From a checkpoint of a small transformer trained on Wikipedia: RMSNorm after each block, 11457 steps.
MLP neurons of a small language model. Each row is named by its layer, matrix (gate and up: input weights) and neuron, and shows model dimensions 16-111. Each number is 128 + 32 x the weight over its row's rms, rounded and kept within 0 to 255. Numbers have three digits each. A neuron's up and down rows have the sign that makes its largest values positive.
A block is one neuron, or neurons of one layer that tend to fire together. After each block is what it responds to, as a language model described it from the Wikipedia text at the highest values.

L3.gate269:090094138087148112114126118130120137078171073169151095155100152133068099212131127131133083068167129125102071129159129086103109091136179081088150158127124177088169176159110173089064130160132119186136066140129166144126109146081097068119173119118194042078140122135202120093074167123128098106
L3.up269:094137124153129080157135167140175089157110086208100104135087096115114152170115151094107086093100160150167114172068167105112109122162154122181055155147106148069123154137144103191095160158107113117114089144156133098149117151031113130104119119189183148092149132077145147114141141134129047081
L3.gate506:112120150160154067148116200208127120119125039167146104143123150076104131146090119155101121119151115164113135134145155127129160204084147143096100129153110185027123173100116179110098141200064195118144101189113124097065119115085094113143142128140170026184151139110157119132106156104130045132
L3.up506:135156110159171064149108113137172135103125123203098148146116123153167137168117166198086100158094102146169054187063140127102135138129125144210102123116189104105153170126125089094179109149064165153121100139121158155132152112110096128095147112159160122124169185076129155089154125128159130132
Responds to: Wiki section and row starts. Opening == or === of a new section heading after a blank line, as in ==Episodes== and ===Europe===, plus leading | starting a new table row.

L7.gate1:112134150172157105150117087083119195128151078156190120106087126193155213173133061116073140152091103208095092125139176122108109124080065193153060172096126161083133099134128141000082073137166120091113127147106127126107125095138104132115131134113065135111100135180138128162134175122132101141
L7.up1:084150115107150094104084084099126163096194100155150114091066121177128170115139074124069149140088104126158111129127191130092143143134117202170093121088104130103167156124157073074128147159137106107155088167186121084094196119114126116157151084089062140086138110167080115120115182161183123197
L7.gate165:092137137158142092106148104124129117096123106182159096077095137254110220162157127161080113126127093154135135121160103125123120137119111168062062128095119102100156115122130144094080099109141168098096107151141145183135161026083127164121101115173116105133168155160120151134109182128138134121
L7.up165:117173133142155150099119131142125121134047129147121148114133202133076139219093107131125111095156076134168143147119088108133079165136138128136122083128086146079095091158152214136116161146123191125119113142095130186050129094125090169128131148166144061126123097135083136081136100105130075102
L7.gate450:089112165154188079105094139116137098096108154139101159153115122108175187165101049152110151119075060152101112130162082148115116069179146143085142148059147137043125139119136097093081112148154155109121136162134184137131103106105095145074107119124101130098123109144131136199143159142088068131
L7.up450:158119099146128100073127128146198073119138146126124102090152043085147103116085140151156174131128105115166194100148124165094081079161101082155189134150141125113119120127172128105116092166133111140140086135099153123147121149088111101079146104078091140127132097126109135169114128144105113113
L7.gate583:089126163174125063124155151080143133149077154170083110113150099187114139174149116122087138057083095171125110158130138140093111102119099165062087102127118150089121119161110170121139110140145143117127103109121099137127135087111152156139175135162122114132174145095117132128158202078126120148
L7.up583:032180161149093135147139160082098174140125185161119104139108137157087099198137143123157117138100098212146143136101116044118076102112098145152125140116084126137132106156127197098118131178140130130180127124083111116131113081103165148094086112141145095180149100132079144103125169106122136129
Responds to: Wiki markup line starts. First token on a new line in wiki-style markup, mostly section-heading == or ===, plus list dashes, table pipes and digits in table cells.

L9.gate9:130135143169194122116141157118133096134089113148147113151138097170156174090159102134090080092088094087113140149155145164147159094195143132078140124137145153110114110053097109128128121188116096111105083133099160160176113121092102128118154168152180105147144177146137181199151144103180117108
L9.up9:138123064140093105127143119152152093128070127110105139110172130080121133131086197135133072093166158133133136107106141136140083087065121123120143100167203137151101072178171174157111128095074169111116155086100089088173146125117177121153191153177107140125134165097146150078116128132148141135
L9.gate18:052169168119124143101157140137097103125114114152110137179123119110131159151162139080171106069138112126119157161133139090070098072087199178143129093108187057135123167169119080107075146113128155154095123154125089118087119117141156123150070112154152137120145113105178126122115146115066071115
L9.up18:116117175098112164125113120155087106100130136118105104152121105128138149142162124151109079119090160120080118123120144118023078143102138138153155128077116094100161143168165141153134156128084143130098177210103064163080119100171113114144124128134131116117126112144194084089070113172106117113
L9.gate381:117123141186122118126108069195165093128110107150111086153191161157109167098150135114154078094119133150094180130184171085087157109121157163128074147103081136112127153149114183098185110111088151089122130134039124122089111145090117179142092112145161095159139113139143124134128122136100149073
L9.up381:117178115115117085114133084105117078086151120149118135169168132137143118117124129118105080113124097120133207097115116144102127113129156168137083149108118131117163141120125126108166039149108120109122133149084072173099156106038167100147110093202162098112169077157120114085145095141154142119
L9.gate405:137091101118147166147129071124162061143093096164108160153100095097181151150112142107129104156109136194102102157142133062062102085121148153074134149086181090073157148112140123152151105121102202159144083179079177118154159140056203096140114139182169073160137176123173148136150125149121116071
L9.up405:183151116142175109126151206118082155103079151113156084170147191121098121157175109127118120109170139104113139059125140047140107079120136139216106146100165132139076147142130155065110171126095085054105139111111121154183085128116084113135124198107146163082093139119183098157114144111177105164
L9.gate471:135096157135200107099129104192143133146102105124133098189106138115108146185064137170114116125103131169124166130154063092065116135096155183161163103110115106114118109146139125141124124080166149127155183184128144109116169160093161139117096123168096179074138190201147128081123132144121127109
L9.up471:077128093120118042167092149111062076108118130184118120136052132129141146106148091123102171052101137119125136161154144139098108083181205177076106152115163117092133162132119089204144098150105159147104117149135104193094144109157126053118101115182155093101096088095155111146113127151137146166
L9.gate584:150150164165170121143213172155124116106086102115139113156142138176109152155107134161123120132079124127135129120138183110088152048176163147120081167119077176082135145075095115104092192100089143099156031157115135161132127101122154170146174131103112120113116126124171108140108145108165131102
L9.up584:107059146095117165151107108152142174110190112096177163135108070143131174080153156089140078171129085089141123189133117150109109142117078134128154111122206082097133054141133144162183102137142127140088129128085193107144159173114195159161069152173089162144088139156094124090161220162122199128
L9.gate616:129117158113190212149160122147133150064157117162158092188120145106114188156106168179168048129143129102095112121127112124109131082139173153144042189108086063094131151129063110121095106127161086159123164132114161095161164165131150132139100113171177137116130163097150141141120166135050141088
L9.up616:090159102150122163166129125139092087112125126155154088140090149117097108156133154163118078104141109134111130112135157128079127089096135124092101171131136151062140184126129065114074141166120144136153115096126071095130155134171111088108115067089168100189117129068119086167059114122106180159
L9.gate646:131089150148154090132100119163124213091162107180144077124106101181134147154135109150092116132172177132110128176150180129098157126105137091119077135118099171127109130162091134123102131097121161124119154129101137102111135115092150136197155137162089106119145149101083106118142173149138108097
L9.up646:143128110126117083199098112121086173127139110147134162129186086200142144110160153070137105131134197084141158128125116093151115165122120114129107138137151223143160159092156074109135058129094109103101096116114127135116139138090152122188163124156083108138137086133089098110161185155166106141
Responds to: Section and title openers. Tokens opening a new unit of text: == or === heading markers after a paragraph or table break, and opening quotes before titles or terms, e.g. " Bad Guy.

L9.gate65:144127125137205160086187092171164129162128076093131123116134135115133161102124151175152137113098137094124147112161097136086149134102070138118130103132120132084117100131038149098154120111143146066093084137058167093173120136149115128137158140116155128116045140076140157118122147095153177114
L9.up65:167147134160103097094165128139117177112193170086129135086149130110075145081142178134110133138097137142140071060122178148123140104018142100137141197141105132125083163159133131099117100107056144170107164086116131136147132092141176108122107187145164129133156150127156105108141169167100124159
L9.gate173:073098111136147162158119125160205149119160113107112116107157150124154148165139064167084108165177170110095120109147114119106158103133120162094091183105082145026092111166119126171048150140137096119109160182153114184081106068162150134082094143123162161150163195131114116209140127091078107087
L9.up173:087175105087145136152073189124097158137132113109188144145164107113153164173148119137157137160207201144125113092134121153093155153118116127095091151116094101096166084195129113194073206102178068113127135180146155175084104066191134130183089102114166108162133136118122122163166150152071119088
L9.gate196:069203177131156104148121116127097067109151142100144102138115119191109143171168099169153154095102125170125128118152130081115140151197171153098103177113154109095112106106111098158144121121181106115128152109136155167154100154155086137155142148146118138084102137181124155124121120122139129099
L9.up196:099183160082108147135134134121129123092179185066130194183124072178127117139172103142113150142103170138118108128111135122142132132166119128068169117200164134138143151134154047131142133087191138116084160091154080166153117114139094048106148156165130151121101083171155169102124097090138102101
L9.gate281:166155171108159164168101109223166089163178133134146126114146101122179149111118148138102110113146127177111086170184161107096153134138089088130127151117132177089100131116150111161146147102116150127130123138125122082168058182141140137084101157150130165128115194158115181146113113108119146156
L9.up281:179148127071138153193094110151136093120181109107131107148121118118146128125156153149143131119140108154152097142139126119086134166086141071124082154163166155161121148192142142092126159099119162116099188115102113117190091171156141047110113186131139147117073169145147120096145141153134149135
L9.gate373:170095103195116140142152097177142154125129117091085117109134086223137157115155165071109125118090088140111136104126109115079172148071068112119118112114159166072142118172108116111078169144106153091129132068120164103103153159162091187116138141162079139097113191153119141120145138107138120170
L9.up373:134122133102110074128119108125071138090151177111151122099191102140103157109096130090172090140065122154108130084144184106161111105069120084160150153205170121112118130120143162122127196077086128109141096091112127094069070124142191143100143129155173151054117150106175105143195141126129135076
L9.gate467:100185124116161218174177122114087176092167107102112162145146139147135160140129103164164119136069126146139106121156174143133147118152070115176140146157110080107151068116131129140111130149119122128127154096119175145157083138126125119156153156150135176118114129139142160184078111090126104111
L9.up467:114145117130118111142116142099125086092127157119140195132075170122060120093147097104128098089145114138134123117135188125105151107095138076145108146134105099133134147175141081125095130079035163102149092108173178150103136102129099127109151176157118143160112144150142132183100109139111086151
L9.gate663:139097134131162078166199161150097110150067108048143107106121151136106146132189093173183145086128118201073118115173164070084088112163151133130125156110123115132136123137129142179163102104165115127078137160138185136124111151130112111125142198152073143130097137128048131222077121121095090159
L9.up663:190109094114144067145200185109093097145065110113130152087134148100121107108190123157168157086130143166147128069103144080048067120173134117137133150079163134168130080173151139154158137142120088132072108123129131177114117120119110089097113175154109104122127093164093098151118124151108065173
L9.gate696:140130125159156166144131088133132154128164147095097084155142168130102165137194137136071126118115147109083034132144157113144138069165130135105122179189168136119103133137192181082136115108132107093085098153083120134094142126207124170111153138119141201149099157122106118132058116105116164127
L9.up696:124129101148119152119134106118115135116149118103150099162106096175094097129177133140133107144123193102138139154134110133153166175107077137142086174121105128147179195084121127131131160106122123095181108144179181172133140150090178212082197144119110141168143141108162108166171126147212119155
Responds to: Next-token predictor, mixed. "New" before a state or city name (New York, New Jersey), line breaks that start "-" list items or "|" table rows, and word-start fragments like Fran, per, dis.